Part of a small language model's weights.
Architecture: rotary positions, no biases in attention or MLP, untied embeddings, normalized queries and keys.
Training: a variant of Adam for these matrices, 1103M tokens.
MLP neurons of a small language model. Each row is named by its layer, matrix (up: input weights) and neuron, and shows model dimensions 64-191. Each number is 128 + 24 x the weight over its row's rms, rounded and kept within 0 to 255.
After each neuron's rows, "fires on" lists the tokens most often at its 100 highest values on Wikipedia text that the model never trained on.

L14.up927 [138  97 112 137 167  78 148 115 110 157  99 114 145 162 107 114 151 132 113 153 128 121 108 156 131 101 157  84  68 143 118 110 131 108 143 101 148 129 150 116  96 124 128 128 125 123 118 139 148 170 108 121  84 143 133 134 157 121  88 144 129 136 136  94 146 132 138 153 167 148 150 175 123 123 154 122 120 121 140 100 165 141 125 143 165 138  91 111 146 125 130 112 137 141 135 145 137 139 119 124  97  90 134 130 116  97 126 134 149 115 124  97 128 141 154 198 116 137  95  35 102 111 159 128 150  90  73 101]
fires on: "8", " mi", "ven", "0", " km", "%"

L4.up263 [111 119 155 156 134 153 116 123 138 130 118 105 126 121 115  95 106 130 129 119  81 130 138 123 153 106 108 151 113 127 134 159 130 164 131 145  73  99 134 149 172 146 150 119 143 150  86 113 152 138 119 101 172 197 146 164 139 113 149 148 152 120 124 126 130 132 112 137 119 131  86 116  66 145 124 134 129 112 160 103 116 119  86 185 105 112  94 139 107  86 110 124 115 137  89 176 141 138 114 129 121  93 167 126 145 114 124 174  91 143 104 118 132 121 113 109 136 140 114 122 115 157 137 152 193 150 144  96]
fires on: "w", "v", "ight", "gr", "|---|---|---|---"

L4.up471 [ 92 147 122 159 106 120 145  96 126  60 117 128 129 102 141 139 142 164  89 162  99 135 108 146 118 116  93 125 172 147  81 159 140 148 127 135 107 118  99 121 120 157 129 156 138 138 115 124 139 122 135 106 151 118  77 182 144  90 100 127 105 126 129 106 124 101 111 104 139  87 119 107  95 117 152 126 131 121 128 105  52 119  87 153 127 123 150 153  98  79  99 112 151 143 140 115 120 140 127 128 132 124 126 170 135 163 115 116 124 124 127 163 131 142 108 105 133 117 130 141 150 158 107  78 140  90 157 120]
fires on: "ay", "he", "ab", " life", "andidate", " term"

L9.up471 [107 154 105 111  86 126 131 138 127 113 124 100 161 127 159 155 115 137 154 117 115 146  92 126 133  93 133 123 157 136 145 136 126 154 135 146 129 149 113 135 133 118 157 129 117 117  81 128 121 152  75 131 145  85 125 137  96 143 183 115 164  92 136 141 119 129 156 103 162 158 175 131 130 130 193 125 162 103 133 109  76 106  97 127 129 124 122 148 141  96 137  74 128 161 145 155 129 178 105 101 148  89 108 158 131  94 159 129 155  93 132  99 148 167 101 129 147 175 103 121 123 105 110 149 134 149 142 168]
fires on: " as", " As", " time", "ay"

L14.up222 [ 91 162 124 138  88 118 126 125 138 151  89 105  95 146 121 160 121 160  94  98 136  97 134 158 143 114 114 142 102 168  96 121 124 127 114 127 141 136  79 141 137  90 118  98 118 113 147  88 104 159 138 132 143 143 135 142 138  66 144 119 141 170 127  84 124 101 202 127 154 139 121  90 197 124 110 140 102 152 152 134 159 110 109 109 148 123  97 165  81 119 112 102 143 153 126  96 132 150 144 102 125 108 136 148 148  93 151  96 173 121 140 139 116 152 103 161 131 114 143 126 117 111 143 114 181 169 122 121]
fires on: "f", " def", " over", "ific", " fin", " un"

L4.up361 [137 123 127 122 132 154 112 118 130 162  96 105 119 139  99 107 113 138  81 145 103 126 110  96 157  94 108 126 130 140 108 107 130 143 127 154  90  99 147 123 144 132 123  96 136 116 132 143 186 109 107 132 151 142 135 156 114 123 143 113 178 135 139 115  90 113 162 123 167 148 127 111 116 129 132 150 124 124 124 131  98 184 123 147 128  99 149 109 113 131 106 124 117 111  98  86 124 131 107  94 125  99 133 108  75 119 127  97  63 110 129 112 133 123 139 129 142 122  93 128 119 138 141 142 181 105 119 151]
fires on: "ight", "ph", "v", "h", "ont", "et"

L10.up26 [109 187 153 114  96 136 167 132 129 137 178 157 117 122 109 174 128 120  89 144 157 168 133 153 118  97 124 150 101 100 147 128 132  78 135 107 140 116 150 114 158 128 112 140 113 127 128 145 106 105 172 148 154 120 147 152 125 103 211 127 138  93 129 165  77 159 142 136 143 151 117 172 144  97 157  93 168  74 133 101 149 164 172 125 134 111  71 169 120 133 112 137 151  98 150 115 112 143 140 147 189 110 170 110 111 124 137 139 117 127 131 134  69 114 137 144 137 141 146  80 137 111 114 120 155 111 154 128]
fires on: " there", "ording", " rel", " There", "4"

L10.up238 [146 143 120 140 153 104 143 128 143  88 110 147 129 130 136 146 132 137 157 137 109 155 142  96 108 149 114 153  71 152  91 114 129 183 134 157  89 130 129 160 191 149 171 163 116 129 150 148 135 124 133 154 105 181 118 151 130  91 116 112 133  86 125 152 127 133 104 142 127 125 118 106 116 179 187 124 153 111  87 113 137 148 170 105 102 147 128 159 136 105 101 160 150 141 131 107 113 112 146 117 168 110 100 129  87 103  91 170 115 105 173  82 133 100 100 178 151 118 124 179 134 102 129 160 134 155  89 106]
fires on: "v", "cl", "st", "sp", "ap"

L4.up412 [123 140 129  79 114 104 122 169 162 165 154 131 124 121 113  94 132 178 104 145 102  82 132 135 130  94 122 128 111 160 125  76 146 137 129 101 152 120 158 131 135 135  73 110 144 128 111 106 156 170 123 142 134  66 164 105 118 156 145 124 131 167 133 147 172 118 119 131  96  95 120 154 150 159 122 120 129 135 129 146 101  94 133 129 133 114  92 123 125 137 165 153 168 152 103 117 147  95 105 109 126 159 121 133 123 120 138 110  96 126 107 152 142 127 153 139 118  93  90 156 135 111 129 177 126 114 102  97]
fires on: "l", "ord", "aint", "6", "L"

L4.up193 [125 151 156 136  98  91 113 108 101 166 116 135 146 121 130 135 128 121 145 118 118  97 106 125 122 125 116 146 175 154 124 131 134 128 129 105 133 161 175 131 103 112  78  92 126 141 144 136  97 139 124 195 129 123 150 114 156 108 152 119 139 183 118 104 126 123 146 155 114 103 109 144 122  91 128 151 126  96 126 114  95 126 119 123 185 136 172 113 193 127 156 176  84  90 113 152 104 148 179 141 195 135 115 120 125 110 144 104 106 122 159 143 136 121 132 103 124 113 137 129 133 163  97 121 124 136 158 118]
fires on: "ed", "duct", "im", "ast", "s", "ark"

L9.up121 [127  87 108 129 100 110 157 153 120 109 130 163 140 132 128 113 129 164 115  91 134 125 117 100 169 128  72 151 102 132 117 125 134 129 116 117 165 158 140 125 120 115 121 128 148 131  99 144  90 140 105 113 115  66 166 127 115 116 118 107 134  88 109  75 126 135 118 112 112 131 141 148  83 135 111 124 105 132 117 146 123 105 153 141  78 135 121 166 143 147  86 115 131  64  72 101 122 144 122 155  80 173 109 120  99 154 169 121 144  74  79  99 123 147 138 156 125 115 169 114 128 127 112  90 142 127 117 130]
fires on: "ip", "amp", "N", "re", "'", "r"

L10.up220 [146 151 125 121  87 158 149 146 145 191 159 193  99 133 111 154 138 136 140  84 131 122 188 129 157 158 118 105 124 121 134  80 131 147 127  91 143  95 158 143 124 102  84 109 129 161 130 114 136 114 140 137 112 152 138 131 144 160 153 130 165  79 126  96 158 156 130 118 107 119 135 174 156 102 170 134 132 119 128 124 153 113 111 133 141  87  91 150 137 127 150 171 162 154 108 119 112 142 127 104 165 144 203 135 124 138 163 123 164 147 118  70 123 112 125 174 120 149 162 148 126 138 125 115 132 153 138 114]
fires on: "I", " There", "ire", "ording", "N"

L3.up770 [ 96 102 127 121 126 150  79 126 123  87 141 140 132 123 124 132  99 159 128 131 120 149 142 141 152 167 152 126 156 148 171 145 129 126 130 109 179 132 115  93  99  66 165  86 112 123 113 149 126 111 148 119 119 164  95  84 126  93 132 144 132 150 158 119 110 125 148 109 156 126 128 120 146 122 115 169 158 129 113 107 139 130 152 139 140 108 119 137 125 114 150  99 120 125 118 115 173 143 153 157  75 157 125 159  97  95 154 122 144 103 109 132 124 108  98 122 133 152 126  66 127 140 121 116 122 129 123 118]
fires on: "ant", "it", "el", "ain"

L14.up808 [124 125 137 114  99 140 141 102 124 127  91 136 129 134 112 109 122 114 147 118 108 161 124 100  94  86 140 127 134 173 137 113 125 128 132  86 168 136 102 142  98 144 137 141 104 129 142 120 148 144 146 130 129 130 133 143  79 131 162 128 140  83 119 143 144 146 183 153 137 140 140 130 120 109 160 170  95 123 150  95 155 162 131 129 106 102 112 116 170 134 105  89 117 177 122 122 136 138 122  80 110 140  92  97 129 109 113 119 154 149 132  74  97 163 112 163  94 143 159 118 143 161 133 134 151 119 104 143]
fires on: "p", "0", "m", "C", "8"

L3.up752 [161 116  86 173 142 116 155  98 103  81  93 112 179 116 143 140 123 105 154 139 154 116 109 113  83  81 168 106 139 167 154 137 124 142 126  90 110 128 171 128 135 134 111 156 129 131  90 138 131 108 103 161 154 148 124 126 120  98 130 131  90 106 108 118 133 124 111 130 141 174 105 106 149 156 155 159 118 116 153 129 116 109 120 142  93 120 137 180 152  98 128 158 144 140  94 142 149 105  96  70 146 141 114 132 145 132 115 147 144 158 178 128 119 143 106 101 106 139 120 146 109 167 159 153 155 118  76  67]
fires on: "ae", " best", "overnment", " president", "on", "ract"

L3.up996 [124 143 104 129 143 148 161 136 158 137 145 150 193 112 145 183 165 119 117 156 111 114 122 151 132 122 129 145 148 154 126 132 132 116 128 110 126  97 120 118 151 136  56 121 113 148 136 102 135 108 139 133 149 132  89  83 142 114 109 109 153 120 145 140 119 161 172 155 104  84 129 158 139 145 120 107  96 119 171 157 113 175 141 171 139 121 159  99 123 130 140 132 145 166 129 127 167 129  77 159 112 167 157  96 113 114 119 127 129  89  75 142 118 136  97 116 143 129 144 115 124 122 162 124 132 105 154 112]
fires on: " Or", "amp", " gen", "ust", " camp"

L4.up573 [116  82 111 124 144  95 180 172 128 150 125 170 107 129 156 166 145 140 140 108 159 109 152 115 112  95  93 134 124 115  92  89 131 173 126 153 155 127 131 151 116 147 132 164 141 130  96 137 141 138 114 170 144 107 146 164  99 129 149 113 119 144 131 132  72 139 160 118 147 143 143 184 153 114 160 169 123 135 111 170 126 161 169 157 101 133 119 143 124 157 124 160 107 104 132 121 147 129 109 123 119  92  96 115 131 112 122 110 145 146  91  91 142 139 151 153 120 139 132 159 169 133 151 128  83  82 120 124]
fires on: " det", "et", "l", "ol", "ime"

L3.up34 [127 143  99 140 128 142 163 144 134 135 148 124 148 157 143 185 158  96 108 143 100  51 150  93 121  92  83 173 194 168 109 105 132 116 129 132 105 142 120  93 131 124 125 131 133 135 144  82  93 105 124 165 106 115 120 144 126 142 107 154 117 158 118 145 127 109 129 155  46 163  93 113 112 139 120 104 145 100 121 150 142 142 144 138 121 151 127 136 158  87 148  94 108 114 165 139  87 104 100 100 183 118 145 133  89 139  79 168  96 149 113 136 134 140 133 125 109 135 161 100 120 142 129 147 165 138 137 144]
fires on: "ter", "|---|---|---|---", "if"

L9.up249 [135 148  81 160 150  96 143 146 119 108 145 125 152 133 160 119 167 145 127 161 153  91 135 101 175 119  86 126 115 109 186 121 124 193 117 123 134 141 122 118 165 126 155 151 111 128 118 118 121 126  75 145 134  95 140 129  91 131 166 119 115  89  91 124 131 123 133 155 129 113 148  96 103 158 175 145 141 102 174 127 126  86 119 181 108  91 173 119 151 130 161  74 104 120  92 138 113 103 126 128 142 112 110 155 109 134 108  85 160 132 162 162 162 142 110 174 139 154 132 141 153 148 116 121 143 118 149 160]
fires on: " as", " mi", " km", " As", "ṣ", "#"

L9.up920 [146  87 110  90 155 146 123 118 141 127 161 136 149 112 132 148 183 122 119 138 129 135 155 111 111 128 182 164 139 103  76 132 127  96 118 164 107 129 114 136 122 107 144 130 113 132  75 100 109 142 128 111 116 166 154 101 115 115 175 116 100 119 124 112 115 135 124 119 116 110 130 126 118 143 142 143 137 172 137 108 152  91  61 163 142 130 137 159 127 114 157 169 138 145 176 148 129 108 191 103 126 113 107 131  63 147  83 154 110 158 139 115  96 152 119 133 170 126 142 120 113 135 101 165 118 149 144 130]
fires on: "it", "en", "amil", "ish", "mer"

L4.up76 [119 129 109 132 139 103 153 139 141 119 102 155 140 156 163 128 132 110 147 126 140 142 177 150  94 127 146  67 148 116 126 126 135 153 126 136 137 105 109 141 165 102 119  94 126 119 160 116 142  91 107  87 138 170 114  92 130  94 142 142 110 143 147 170 128 118 144 127 112 113 125 138 115 123 134 115 126 121 102 159 102 102 107  99 150 150 135 127 132  67 148 105 110  98 124 107 136 101 133 109 123 112 158 140 155  95 114 148 192 169 158 167 141  96 150 132 161 123  88 131 142 124 121 112 107 160 174 112]
fires on: "ain", "ver", "ively", "ly", "ext", "ille"

L14.up790 [110 149 133 135 145 126 112 158 133 122  94 143 104 160 109 148 144 131  87 127 140 160 118 212  96 118 180 106 169 133 112 113 128  99 141  91 144 155 121 132 123 131 140 154 149 140 145 150 103 181 111 107 141 129 156 144 147  85  85 102 168 156 115 128 118 105 165 164 130 113 121 131 182 104 183 118 128 144 144 139 147 163  91 115 114 112  93 122 121 166 157 152 151 126 127 153 138 159 112 120  87 129 138 149 173 128 132 122 169 130  80 131 104 118 121 132  86 130 131  94 141 135 120 147 192 123 144 124]
fires on: " fin", "ok", " mi", "0", " over", "b"

L4.up722 [112 148 139 146 129 154 143  60 152 146  82 176 154 123 131 131 116 126 189 122 160  94 148 158 114 130 150 116 144 130 137 122 133 154 124 107 192 113 162 140 121  96  90 110 105 127 159 131 150 140 112 136 131 165 105 103 165 113 142 139 132 129 134 123 156 129 107 157  95 115 102 132 122 118 145 120 132 121 113 106 141 123  79 126 154 125 143 119 114 111 133 118 147 109 151 154  95 121 155 179 176 116 148 147 168  76 176 139 131 176  82 139 139 113 127 144  95 126 119 127 122  87 116 127 101 156 135 147]
fires on: " well", "ly", "ely", "ively", "ain"

L4.up195 [101 120 123 113 127 114 119 159 158 154 173 124 154 115  94 148 169 153 150 144 148 150  96 132 176 118 148 152 154 109 130 127 130 114 125 140 128 142 129 123  87 120 127 113 122 136 149 125  94 147 159 151 127 150 188 113 114 135  91 111 167  91 126 149 141 166 123 131 106 132 142 127 166  87 139 123 122 112 106 128 138 135 216 132  94 120 168 146 117 150 116  96 136 124 143 118 119  92 122 149  99 169 152 130 131 105  86  58 107  89 143  51 125 109 139 152 115 129 114 163 156 154 144 118 167 136 109  83]
fires on: "ior", "ra", "et", "n", "on", "b"

L4.up345 [130  99 129 101 161  97 145 149 158 174 152 156 137 106 115 156 113 118 118  98 134 132 138 164 110  99 111  53 159 136  76  76 131 137 125 144 156 118 145 189  96 135 123 110 115 127 178 116 128 129 115 142 156 136 121 122 141  91 154 138 149 143 145 148 121 115 157 113 130 143 119 118 153 116 132  96 126 145 173 158 112 117 158 117 140 137 161 136 102 145 147 155 118 100 124 129 117 113 106 105  94 102 124 111 115 150 130  86 110 104 135  87 154 117 142 127 152 132 139 152 124 138 126  94  62 111 103 113]
fires on: "y", "s", "els", "el", "o", "et"

L9.up288 [125 129 130 110 130 116 119 173 159 117 142 171 118 117 138 127 175 144 133 154 132 107 145 144 141 122 154 129 123 158 151 138 128 125 123 102 173 134 155  67 143 119 135 188 179 167 125  99 164  88 169 117 132 112 155 161 133 120 150  82 140 114 139 129 122 150 160 111 133 106 108 148 143  96  76 183  91 124 156 126 122 139 134 104 108 108 151 149 101 137 146  75 117  86 133 136 151 113 121 130 164 154 152 155 129 171 122 113 110 108  98 158  69 154  99 144 150 142 136  93 133 120 137 119 142  83 151 122]
fires on: " U", " from", "w", "U", "iv", " so"

L4.up606 [136 111 148  98  91 122 158 116 114 163 142 122 133 120 122 135 108 108 119  84 102 120 124 131 121  72 123  98 143 175  96 126 129 161 127 168 153 149 133 138 101 123 163 127 127 129 113  98  89 102 125 149 145 130 173 127 131 130 160 126 151 115 126  85 155 173  97 138 139 125 120 171 176 135 131 118 128 139 121 187 113 136 114 140 135 131 168 129 133 138  82 126 109 120 114 123 130 115 148  83 124  75 143 134 133 131  95 113 149 102 123 125 146  97 128 122 115 172 127  75 133 169 172 108 100 103 149 110]
fires on: "els", "ight", " just", "el", " species"

L14.up878 [139 175 144 132 117 107 141 146 133 162 114 153  94 145 137 151 152 136 119  93 145 150 136 120 139 110 155 123  98 155 120 159 131 128 124 115 192 138 124 110 104 152 134 114 133 150 155 114 112  94 148 139  98 113  95 126 115 121 127 147 118 129 149 129 147 141 128 105 137 121 151  63 176 130 139 144 124 126 153 113 112 128 122 116 140 170 154  98 133 105 110 107  88 124 147 128 142 129  78  65 137 162 107 127 125 105  84 102 116 138 142 141 107 139 139 142 117 141  85 166 115 165  83  92  86 145 130 100]
fires on: "y", "as", "ay", "ash", "ul", "os"

L9.up318 [157 149 135 105 111 140 131 132 129 137 132 165 154 116 128 122 142 119 114 102  94 110 150 122 109 139 127 118 135 118  59 129 125  96 141 150 151 138 162 144 101 111 154 135 123 121 125 122 133 120 103  91 112 144 132 127 100 116 107 143  90 105 104 112  87 135 158 107  85 112 168  95 132 103 136 106 108 185 118  93 183 146 103 128 158 124 118 172 157 132 136 141 173 117 151 138 109 137 109 120 113 108 138 114 135 138  98  95  88 114 107 119 132 132 110  82 149 153 150 164 148 145 158 123 109 134 133 115]
fires on: "h", "s", "ish", "em", "it"

L14.up727 [105 144 123 114 127 111  77 143 129 100 131 110 132 179  82  93 118 110  78 108 151 161 126  95 110 125 116  95 119 137 129  68 122 105 115 123 146 142 152 150 139 134 113 137 156 133 136 157 109 163 122 109 150 125 137 116 157  78 134 101 112 143 124 163 135 132 139 172 118  84 137 128 144  82 152 122 117 101 145 150 181 139 142 142  93 125 134 128 161 136 153 100 145 161 163 134  98 152 153 133 142  99  99 111 147 120 135 112 147  98 144  78 128 171 185 138 132 149 131  69 122 105 131 109 140 134 112 154]
fires on: "0", " mi", "9", "8", "or"

L4.up838 [ 93 115 163 130 136  47 139 143 133 149 125 133 178 112 160 122 163 109 144 156 136 123 162 114 138 122  90 124 150  95 130 131 137 101 126 104 117 161 132 132 125 132 103 117 135 141 146 109 144 142 147 128 121 109 178 100 120 134 122 121 169 124 137 153 115 137 110 153 111 125 124 115 133 112 172 121 120  71 137 142  98 127 117 121 116  99 152 129 101 127 125 145 139 102 136 126 126  86 127 158 122 187 116 108 114 131 127  94 134 152 102 127 125 115 139 174 105 102  96 160 140 155 160 148  86 167 150 139]
fires on: "on", "cc", "ball", "et", "ime", "ets"

L5.up130 [169 146  83 124 124 138 136 129 126 115 107 137 109 106 139 120 120  96 130 151 151 114  76 160 151 159 140 112 109 182 112  76 128 119 124 154 204 133 159 129 112 133 112 107 102 133 126 146 106  90 120 118 104  68 161 125 108 181 109 142 102 122 108  98 114 136 153 128 136 120  99 132 113 128 140 135 118 142 175  82 147  94 110 136 121 129 125 134 159 110 133 104 133  92 176 113 136 140 157 180 111  83 116 132  92 113 138 145 142 128 123 115 171 159 136 135 160 128 104  60 161 165 115 144  94 119 163 114]
fires on: "anc", " National", "ask", "at", "u", "ent"

L3.up734 [ 84 112 149 168 126 126 132 129 147 169 156 114 107 145 106 164 137 120  98 133 119  91 122 115 149 139 120 156 163 137 119  52 119 147 133 145 119 114  95 130 138 126 127 134 126 126 147 144 136 111 159 128 115 157 140 134 163 153 128 140  80 120 115 113 130 115 136 115  86  94 116 107 123 139 110 120 127 124 145  99  89 107 158 118 100 141  84 122 124 106 129 108 101 135 146 152 104 137 124 109 151  74 133 156 118 134 108 161 105  58 115 156 145 105 112  86 145 117 153  67 117 148 130 136 133 128 137 129]
fires on: "|---|---|---|---", " med", "erv", "adem", "emb", "ild"

L3.up931 [115 120 153 131 119 111 115 140 103 134 188  95 123 135 128 148 169 136 119 104 106  92 145 124 167 110 124 145 152 114 118  78 122 122 130 143 131 130 141 151 111 122  96 145 132 155 118 115 136 130 117 151 131 115 129 102 149  99 150 134 112 114 134  86 138 161 152 118 115 114 126 141 156 152 130 140 151 108 144 125 101 100  99 124 137 122 102 127 164 118  72 164  73 153 128 137 133 104 112 120 150 103 167 115 135 147 132 154 156  98  89 138  84 102 133 121 159  89 102 103  80 165 126 142  99 101 135 124]
fires on: "est", "|---|---|---|---", " Rele", " const", "iven", "andidate"

L4.up283 [120 138 104 112 128 123 125 145 164 186  80 174 149 132 122 145 133 149 146 129 117 115 126 131 104 138 124  70 186 147 122 138 137 140 126 132 152 109 132 135 102 140 119 130 147 131 117 118 115 137 136 171 150 134 118 141 124  47 152  94 151 155 115 127 127 114 141  77 169 106 139 118  98 132 159 166 127 113 114 158 133 164 122 155 154 103 158 170 153 124 147 182  98 112 165 137 138 134 139 127 109  93  88 122 143 155 106  94 141 119 145  87 117 129 113  75 129 129 135 128 141 145 121 105 123  80 180 123]
fires on: "ri", "s", " De", "ists", "im", "or"

L14.up1015 [114 140 137 125 102 107 145  91  97 100  87 121 106 134 158 103 143 138 105  93  91 174 147 139 117 107 101 106 170  98 156 136 134  95 150  90 140 135 134 146  99 173 143 144  90 125  97  94 121 150 103  99 133 111 150 172 144  93 152  69 121 158 168 115 100 136 189 120 115 114 169 159 119 116 140 175  83 110 116  84 166 114 188 133 131 134 153 152 138 166 121 144 126 179 138 152 115 149 126 133  78  97 109  84 128 122 138 102 161 111 126  92 104 154 109 116 117 150 130  77  92 169 131 117 140  93 137 149]
fires on: "0", "1", "8", "ron", "2", "ene"

L3.up570 [ 63 140 132  88 122 125 129 135 139 145 167 102 150 162 190 144 160 149  96 102 114 143  85  92 159  97  88 141 176 133  94 156 136  97 136  87 145 127 128 121 128 139 114 145 124 163 168  74 109 143 135  96 135 112 100 136 137 137 121 168 138 157 123 114 146 140 127 131 118 126  88 126 149 139  99 135 151 103 146 147 133 117 105  95 168 138 100 108 123 122 167 137 111 151 112 143 143 136 124 151 156 108 153 105  98 127 145 122 110  97 103 170 131 140 118 142 106 100 136  56 128 134  96 150 154 150 145 145]
fires on: " well", " world", "uch", "if", "ummer"

L3.up220 [128 119 131 144  97  98 141 154  86 125 143  85 100 132  84 176 138 115 128 124 159 125 115 134 137 155 131 111 154  69  93 130 127 125 123  98 112 108 129 144 103 169 168 133 125 111 104 139 151 149 139  88 105 121 115 145 144 158 134 130 131 166 128  88 124 107  86 111 123 132 121  97 115 127 141 101 145 162  99 132  88 104  53 112 165 110 125 150 176 148 113 124 120  91 158 103 115 109 130 150 134  98 156 131 126 143 101 128 110 146 128 105 104 129 135 118 171 129  86 117  79 150 103 105 169 128  90 153]
fires on: "p", "av", "ent", "e"

L8.up262 [102 144 102 123 104  98 210 134 112 107  88 136 114 142 136 145 150  85 159  78 122 174 125 165 131 120 171 137 121  98 134 146 127 143 125 130 136 148 141 130 103 142 137 139 122  98 161 113 105 154 133 137 142  99 120  98 138 116 155 112 163  89 129 169 134 128 103  68 110 123 141 105 129 174 137 172 126 159 109 137 159 120 113 136 119 104  76 126 120 138 157  85 121 107 157 100 126 123 144 159 134 123 163 132 179 123 119 150 177 116  25 168 125 172 113 128  99 132 118 140 152 128 160 104 117 140 136  96]
fires on: "ie", "ul", "is", "se", "og", "if"

L4.up79 [116 121 133 108 155  82 149 153 173 172 103 139 100 129 130 124 142 115 156 117 126  95 119 108 186  97 120 136 131 146 165 140 131 149 124 149 115 124 139 113 112 177  74 153 149 125 146  99 118 141 105 176 129 161 147  81 103 121 127  97 132 125 139 130 137 110 124 130 107 113 126 152 148 112 119 169 115  82 126 141 151 120 133 155 146 105 183 108 122 162 126  89 105  76 124 112 118  78  90 123 110 125 159 113 119  90 111  79  91 156 108 105 142 139 162 158 150 138  63 138 137 107 149 130 122 103 138 126]
fires on: "on", "ac", "ont", "ime", "é", "et"

L8.up912 [142 139 121 121 121  93 104 163 125 165 133 114  70  93 135 123  78 149 148 104 143 151 175 136 149 163 138 118  83  52 125  86 117 154 128 115 110 104 147  97 161 150 129 122 111 127 135 134 106 159 122 123 133 168 120 105 120  90 173 124 104 147 158  94 125 121  75 121  96 149 140 143 107  98 109  81 129 150 125 111 150 155 111 139 144 158 149 134 152 163 131 133 127 130  87 115 136  93 120 153 131 136 104 116 106 131 112  78 134 151 144 116 143 140 176  71 123 122  58  44 120 127 137 127 107 119 161 159]
fires on: "v", "r", "ug", " ev", "ev", "w"

L8.up283 [121 135 123 134 128 137 178 124 129 110 153 162 175 149 143 148 132 178  94 119 105 157  89 187 148 182 100 155 143 123 119  99 129 148 112  82  96 105 131 126 130 101 135 109 142 142 135 108 127 171 100 146 116 107 143 152 127 116 190 153 112 140  84 105 134 155 144  80  85 150 142 133 127 133 130 135 138 104 120 158 172  61 153  89 138 134 110 144 100 108 106 138 123 143 128 147 140 106 107 111 140 169 118  74 149 102 219 133 134 159 148 132 156  80 184 127 129 141 139 131 115 115 111 110 132 119 118 118]
fires on: "en", "ver", "l", "er", "k"

L3.up372 [ 96 144 138 127 148 123  96 154 125  95 106 107 100 146 145  99 126 153 146 104 124 203 152 156 123 148 109  93  93 163 143 170 130 108 128 100 132 144 105 165 131  94 126 126 131 131 182 140 108 144 148  92 156  85 124 102 135 112 126 119 121 146 151  91 112 126 144 161 170 134 119 147 118 107 148 127 164 122 111 127 112 125  98 138 133 120 145 143 135 125 154 166  91 172 128 122 165 132 180 155 140  74 125 163  98  93 174 120 122 127 106 113 112 120 114  99 126 132 132 116 136 153 128 119 140 116 170 113]
fires on: "el", "arn", " All", "ict", "ant", "press"

L10.up695 [148 128 124 109 117 127 124 147 143 117  82 149  88 141 140  87 146 170  94 137 119 122 143  97 119  74  77 107  84 119 120 118 128 151 127 104 119 102 149 134 150 129 137 133 112 141  96 140 101 149  64 142  87 142 168 135 133 143 127 135  99 103 126 128 150 173 101  96 121 137 138  77 129 187 153 126  95 122 153 120 150 128 166 132 123 119 143 152 138 139 108 140 121 116 154 184 128  86  98 146 151 164 100  87 125 112  89 128 150 113 154 112 111 125 150 128 142  94 136 151 110  78 113 172 147 145 119 143]
fires on: "st", "duct", "ran", "v", "b", "a"

L9.up917 [108 125 120 153  81 129 137 152 118  76  54 124 159 162 140  88 166 118 131 104 112 172 138 121 130 121 169 109  94 179 117 140 130 103 102 115 118 126 170 174 157 128 110 148 140 133 134 153  96 109 125 156 106  98 124  70 142 143 137 126  95 117 113 117 131 120 144 120 127 136 131 114  88 138 137 135 154 190 139 115 136 123 119 106 124  94  92 182 154 127  95 165 143 128  84 135 125 121 140 153 136 152 126 131  95 137 150  39 126 108 110  70 146 126 155 163 105 130 148 163 125 116 162 100 118 153 118 124]
fires on: "re", "il", "ummer", "res", "en", "ip"

L14.up116 [143 165 139 135 120 138 164 142 121 157 104 191 134 106 125 133  81 121 146 118 119 131 145  95 115  77 160 138 154 134 151 193 129 144 145 173 178 103 170 109 138 128 137 132 153 126 144 159 158 134 124 145 113 146 115  98 119 156 122 152 120 113 142 140 125 150 127  95 119 171 141 124 103 141 162 130 129 175 123 131 184 157 139 130 165 143 158 115 138 138 145 104  87 134  94 110 127 146 126 110 130 161  99  94 181 143 118  97 130 102 156 152 142 119 110 185 115 151 118 108  91 140 153 117 113 145  81  95]
fires on: "as", "ad", "3", "y", "z", "5"

L14.up666 [145 106 131 105 136 127  97 119 140 113 142 115 125 130 119 139 166 135 101 165 123 139 107 167 169 116 141 115 162 108  88 160 135 128 163 124 101 133 128 108 133 107 159 115 151 118 124 169 145 173  72 161 145 121 156 101 164 128 122 151 135 175 130 112 150 106 154 187 184 170 148 142 128 148 168 127 125 119 129 119 107 139 111 175 145 146 112 128 135  75 128  99 109 135 138 132 104 125 140  59 111 116 166  95  96  96 170 133 106 143 126  92 116 162 160 136 174 113  80 110  91 134 130 121 133 117  89 144]
fires on: " km", " mi", ")", " •", " |", "+"